MLP neurons of a small language model. Each row is named by its layer, matrix (gate and up: input weights; down: output weights) and neuron, and shows model dimensions 336-431. Each number is 500 + 25 x the weight over its row's rms, rounded and kept within 0 to 999. Numbers have three digits each. A neuron's up and down rows have the sign that makes its largest values positive.
After each neuron's rows, "fires after" lists the tokens most often just before its 100 highest values on Wikipedia text that the model never trained on.

L5.gate310:480498546500432542497507480510506498490467482478521505511483503510498460536512514506512482491530478499525461502496572536484495450479507543487504498485514501543535504504480498469481501486428483488529486498515492477538458504531497545503514542516516517469483529521501491505528489477509489505
L5.up310:473500486500456529488543524497493477498487472520499473497534574504481490515477474492556477522501490488480495520501537509475519465500479505509511523488523507457522493499515510473454511522474504519496506499497496513501492471502490522475503477516517501511476500493510525523532531496505479480
L5.down310:429497498505486510513516508489508490489492515508534479515464489501487499516483493488523450483494529512506475480473522514495495497494485476499540503504501497515519497502538490500490515543469498523492474526527518519492492478544510491497500526509478473516521496507239462498498497487524486494
fires after: "\n\n", "|---|---|---|---|---|---|", "|", ")"

L7.gate105:545476528539495490534515536458490503516468471510511492500504481505506508537528504486479501482528495501475522487483492483514507518482461506548493452466499507489481556471493558472505471493522506500519539480475489559521519521478521512507455520528475516495481508514514483491495508519488478477
L7.up105:497510502485529513493455496458522507493504506478526517464491496529471519477499494529501500495530519532523480483510518472477485484545453442553492453547479488504468482485502525502477457474469522485470502473482480542486460505514473500518459503490492527448492518515433507423504474528446460516
L7.down105:527500510524495488511493487481557513549453480461486470462471422519538526506553500525497504497514506552505505487536505552527501475508461464512471465495470542473533548509496509531517476469510466492447515511512484515521543491505486534490489504501465511447555532541527486503511524522517505491
fires after: ":", "| ", "000", "^", "*"

L9.gate396:482514489515499475496459490504482506506473533470530482501508503549508516495487536508483500492551496498492517519486484529489490472512455464485521435515529504511549485514533559460476492493474469496470470517491497482476483460552537498448497536449512519448495524497479459505492495520508551461
L9.up396:520525525488480455517464516487491505522483483517510507475495484481509519546483522502494504517498479440491464501513479532479437487486524475504511515456543494496488503501505541534541485492477457502483496523511505515488490485510464480447486495500486460512525520503502475478480514512547466501
L9.down396:506532517441508484471510499518494506506520518537504525479473497479524458498502501519527510519477487513473532577525488483509504520485531445512499490490476496474479487510531516500508513491485511484480497496517551485502499486494486516489524499508519503531481455500444494496495514473511497498
fires after: ".", ")."

L10.gate426:470495480522480580509475510478528514546485499511516488556497529497459472489455522449544500487492500460473491513508507545504514478496567476478502499522540511467488521504479525455482499507503507527485493477491527519497493502490506494505505507489525511502492536556492518517498542487520485513
L10.up426:523521490469507541495497506505487466517519494474518506487458503460488478489500480463495519477507449467531482497475522566534495503520507488486511482503506494475441526451474462542512495498471499509524484498508494545500532496502510520517524512513498522507477473495484508473492509477491527514
L10.down426:498463509523504501483535510484495530509491517488501473507502491501478473491511493513512514529449470476467489502480505480516516463495535507524483472498432511475501466489514485485475444504466541486516500508511529494439490513519480495481476539517456488476536498427544542458479459548499496492
fires after: "'", "of ", "during ", "he ", "In "

L7.gate428:511481517494518511440518479490523507507535508512541489469505499485486493497475526517565497489515494512524510526524562463509505495542473478506475482464508469501498487550482503528495504523519456487534529524471495505491558485520485479487473497542477531496497454470523512493511488498511523520
L7.up428:522504520502500468467471513471500501547438522487521481499522477517473501466477482478505450520501453481507509501509480479497536518506486472500515546525523431487540486519492494502486488471497527496527525504521498484505516511476474521529493510489539507461473480469536504497476517452500465519
L7.down428:519496491499457491502458521499514515515499494465524485493533449506511456500530443476547475469509519482499508524502507467477511487524498482503507493470542501465523459516486500482503472504473457545509528523538494518501477532486506471499459528517500506477476497478522506483474515482495483486
fires after: "the ", "The "

L5.gate622:520481490504531476515491476484511491516513520526466522541487451489449459515478494535516498515484472500506512494477499469448481525521488547458477497512479512529524519463541499497473504522529518519524478494514512468495532534517509496478530541477529513496518545513506501463509571486500533487
L5.up622:487550497502489542511479545505531466514474496519506499499500503526504523469515503543484494464476452502476481522485500490486493543507490505459465515502475468532478506506524498483474505536500534555528513508486486492514500526442523543476501510486517508539487538519491486495481488470531540518
L5.down622:519485478533497475501496507481519503523458519504501435489511536520492504457480503529492536470507509544492504524505500448468511529523512531478517506502470468543494507516474499537493520478537509535536490517475509524516497518447512486482483514534502476533515526505512469513494484484548506508
fires after: "\n", ")"

L7.gate65:500511457483463480521451507448524514522527469496529495490487480536534496482483521479468508487517537494466522487557493487500527471503494562492525521511480531526504482505475482496507511535536468473478464508504461478488486520491527512484496508525505516545514489482493484516531498495492483448
L7.up65:498508478503499501511508479458497498505526469501473533464523505531503475502474475533469500455477535532462518545504539475481511454497480514478524538514508471539442523510549516456491491506504477470495518505472495502552470490540517501496490519495531524446496498483487470454541507517478474497
L7.down65:499519494473497500533454481433504478464543475467534537564499488500504494490496489468482509519533507479480508488477517497520509492475495518517572528483491500485502501485458522487483532479525485495504474498519510495484511505472488431489455471527488500493494448497465459486471486473486501484
fires after: "L", "Al", "N", "cons", "D", "Sh"

L10.gate463:523488478503496537545475528488499480501492518507499486509480499569502470505475511489503481474523504519504530524537515481537508437508483532475537500498465492447471508516495492515557521506541549498537485515507504473544498500491536519501468466511481512462489526482482503521485513519512515496
L10.up463:500516498496418480488469463488441488499511515528465514535504563458503487487515484521495533493560501511472519473498525490544485531513518513556523494476508507463519489532474502507492505514502496483528518528504527555510506546519522509519485453516520483529509520476487511488507494543484503526
L10.down463:505485514469486508530472492472507502495499485490513481503489531539562456504504481521489503492442522475485511455503517509547507450509482485536475482518494520461520517536538497527506492487509533527450455511522498530494520562523528465500481511486495474520505505502537481529497494495535529516
fires after: "| ", "Set ", "\n"

L7.gate926:469532475488487534494469529506500481515516491443501497513494485526468504514502474523486544508516493506499506505507554493513541477491455505487534499532537476511513498520519505495471489480505521505486521505479503455461487498548489515463449488522491513517511510529468494419485516481494501487
L7.up926:509541520490500539513497521486539483494484473505514498460519494523516465542527457497504557478486479488470483537436552498512496505475512516484530465480497468524519472480525522465471507533467543461519498493507531492495515503503477502483522504498521515488495515486519505500502518521504527500
L7.down926:496500564511468473548490497485502485464503506503559508473495540492508506439505504453525535484503503549471454507510479558492479490491513482514498489457515506474516473511532485479495527464497519515484521523511496453519488495502490484503530522487459535547467524474387484469510523494495502514
fires after: "|", ". ", "\n\n"

L5.gate852:503492491502511491515479558523489499479505509502552443472484503516485523505475490514480505543499474441485508519548469511510502489520511482506511500501460516468517486452525501515500484490502542518525488492572507518508461522562518493506539496490513558507480503487512495494480493493504529503
L5.up852:492578497513485513485518432466451531471482454505507540501539509486522514479456501495469521542499481534484502499484459519504503486523477503513498474511502492523490440491529511501482518531507543510485506472505529528467514529551524468491478495518550467549501547531523517505477495482533498482
L5.down852:494536500518497507452504477502467535496469479545489527514500504468529483470502494495516486487511475493506504508485474494506487477510509473519512491454485534472489536493540495499499479513543541517520511522445505501517493500499483500478476490488507457458508494472561513482419505488493508519
fires after: ",", "–", "| ", "our ", "ov", "R"

L5.gate471:489503476489500487528492492477509491508522479511546498438494505528466558494523464515502525513511458486483475534513515514505527482519469511478511474489470505549514530517499515459482461535498539534508520525529488534496485491509458565501494548480518492495503461501505480504474482515481533518
L5.up471:490483484533533524535493491479488496483525511503514479450460480497489522497492469485494502477513472467563477545486546512452493520543508480512502512473489524506508527503477519483517503546483490551528512492528531532506526485462485542463471509509495524479504494508491505522516531521498501525
L5.down471:460529493494538504501501461451472480531480519533489457499477525490493500548458515477518470453529452494516450486509483514472460488500437462500474492487463504463505558501488502518475499514498523515480493482514494494498524500484525485495492523521494492485509470526386531516520537480497494525
fires after: "==", ".", "== ", "species "

L7.gate566:520501483510523523450463529532511507489486499507484493476470477516496500501509483519505503492499481480514478529485486510503467473540496472520507512484491505496484498513512538449508502481539486431504527482487486511486505510500507481467480513556461540530517476465483500454525480494538461492
L7.up566:521464462495504506509511510537485484501486476517498484517522454457507470479516500538517462497474480495469475493513504480496502520514496513507492483510524517516493497482508524489490520481512470477557516520502497526500503518466534533463489520488465456468493474553542478460513481510523524473
L7.down566:518537541476463505525486503510497465485497510512466471535479492535506523457488522509494461526490498475525505524484466485459496540530510510460484448474515555512510452516475512502506534546499479546526530491537492526489494513490502484501443502523501512517520460521505516457450470477539468421
fires after: "the ", "nd ", "s ", "The "

L5.gate956:514495550527511501525468502518522510485489465504515525513499540473509477483523512530476545554484522504476509514484488511551454462488511486470479516529523498532473514522489529535491500486522487496475480501477530508487486467537500499466529492488486510504465477502501513449511532530529525525
L5.up956:503458511464531517515486507512502514447518501508506529505558518468533454483468472534481544525491466529452446493465491463508503457509529502486502502496508483487477534487468503517485503523489498514477499540516477523508488464514471517499519494465496492557534513510482472501538500503511511518
L5.down956:530476532484466491524483471485502482472473504495471485507512466507484527502528477493456510527489544510501513525546503503531529511519507483549493508512515484538472494532519481540481477561533529518486478499518461485510521466521547468456487475519517512522498468493527504473491453470472517489
fires after: ".", "- ", "Gold ", "time ", "5 "

L10.gate131:534483496470478443510530481546445488495521501535499541503490501526500531470481530509501540450468484518478502516526487507534513507511534498523495470502510509505463452464512481533515486494530457470471531525525504467498481467486527496478528511477523507463456460471501517505508483503517490530
L10.up131:469487533457506484502470495513495529481463499529477461488502538493476536510497534469486485500489499550468494502525457516470493538453505497523493451520495490516503510525495495511510479520488523518507519487509492493507508504560521468471489489468501507563506495514520529544476529530488500529
L10.down131:472501536512505499445483505515472542514537494540478438508519511501485521500512482496534517522515516499479521530550477505486501512486518485481483488508495500524508524495493500475484456503553440477535540501479489510489463536507486487512433528501481504526493529515558488548518515541468512537
fires after: "\n", "- ", "s", "("

L5.gate456:486504436475496489488495476487538481500447530520533472509473461542519523493506467528469471501472529522551491531488526457489498487552455482462503514513461547452522510484554491556475531494527466540495488494510465509484519541451509478503511516509524506477484511505491500501502553487480465464
L5.up456:489524509507515501524485497497507482478526530481487526469471503530526529477492509488456490499517487516505470469469526438491477511528457465477476498518478503506518513471557522508507526510548502507516490502522475498450504501468488489482519504492550493474490506484499489515470488504470470485
L5.down456:517530497466562498455548492486494466525491481487491532502486495520480520467508508501515507480502531512496478483488536451521472543512447515494516509485480534530535485517500491507519503532485468518512502503508531478492512534500467496494546542504485519471529533527334446465525500488488519503
fires after: "\n", "===", "=="

L5.gate857:504515492475494508499484510540490456526534505485509492479469481515515498468485433530521517433520497496494496470482506462503483519527523490509522436512519483505506524520524484558537453468483481469499491513468517476510503529497558495464557490479555495500512471507490467530486509437493529529
L5.up857:529515492443530526480502475474511435479533428545503522493455469499538517472502463533488482490507501465529456527515498517500470540481494520514489488552520478493493496478490478549519519535508488476523535487502489509512503517471537492518461468482509527490513502546494495515518488518520506548
L5.down857:520524509436485509485499481505504500520510498555496490488508505474557501501561473510479515499522506500489480514498515508529500480507494462514459484503508491523510503540498503537518512498496482476494571490496507525532501536476536503473495522516504564482488493493519441495530500490518552532
fires after: "\n", "- ", "| "

L7.gate1183:507508509514510494459515507496463493542526515460511493527479504492496533498524533525533549448486476510502486532533501479553529519540449470476526480494520506438529492504542500506509530489502486522484483450511488490503524497522482509488516520457483458528485513470472524490532511544510501473
L7.up1183:567526532511519472475465460488508500494486510495533495538512513547499473515484467494489462482469514483464504511505474457497496510520515532503495507479495498492497486489486493506500523484487488506553508542541459502431520477539503508500523517493502498490477519512487495503515515489522495496
L7.down1183:497493462486504508486502468505453534491511467514509517522520502541513497520515451529483466464501468524483535460464507509505449469498488481494497477495462545457477524506486458504501517497488495494523525529514473523516479525498490506478499518550507494503517496530484499479494551463514512464
fires after: "the ", "The ", "("

L5.gate107:476476507513487497487468477485468501523533511505496497459517470509514470539494554548466507497530471527472521555522482507494515490488497531473510486538539522475522524509507531481497481493509514508480520512454517477572480465514509516453475492477487527462491487449492493515512494462495541494
L5.up107:473521502494509476496490502493513485507501455504523491536483531497486505462501475474464465580508494544500494461520480507493501503543544521516507484476491500460497526539517498490449494473517503467501520487488516484497496473493526453482529482495504505537513510566495536488491473488502499524
L5.down107:519517505518504516505501502494453479479480488513523513515546490485449460443518545501440492488514524453467515506478466441518496502512526535516510487546488518493485523529501505517496484499478532526521489518527451516505476486476510510511523468477525470526502495531500529498497476480497452438
fires after: ".", "mm ", "met"

L13.gate248:489459489547507527525469470483512472536537545489526528515525493535529500530538504507492492521463523532471492519511520448476550477474506474517521491514507456521481497474536507484501506469489476472478477444465478498527471518518468498457538489524508515523522495463555470501450497531487546518
L13.up248:492493514539485484493526459496457532551505531501530547518482516469543482531558502480497502504487472483517528487497517526490483492496493521497511510499550522505504486482510525509532509512478481505499496537486514529496496479538513493514507499509503476543492535464540496518500511592469489485
L13.down248:513521526536547458513515496493426496514537503473484523458523493502509472497500508506508491530454506500533490496497481469490503508480493497488531553501482534513518522496517483493511489497507506483470475534454501520535510555505511461473516490514450539536488520499503476493507481494516493491
fires after: "on ", "On ", "| ", "from ", "born ", ": "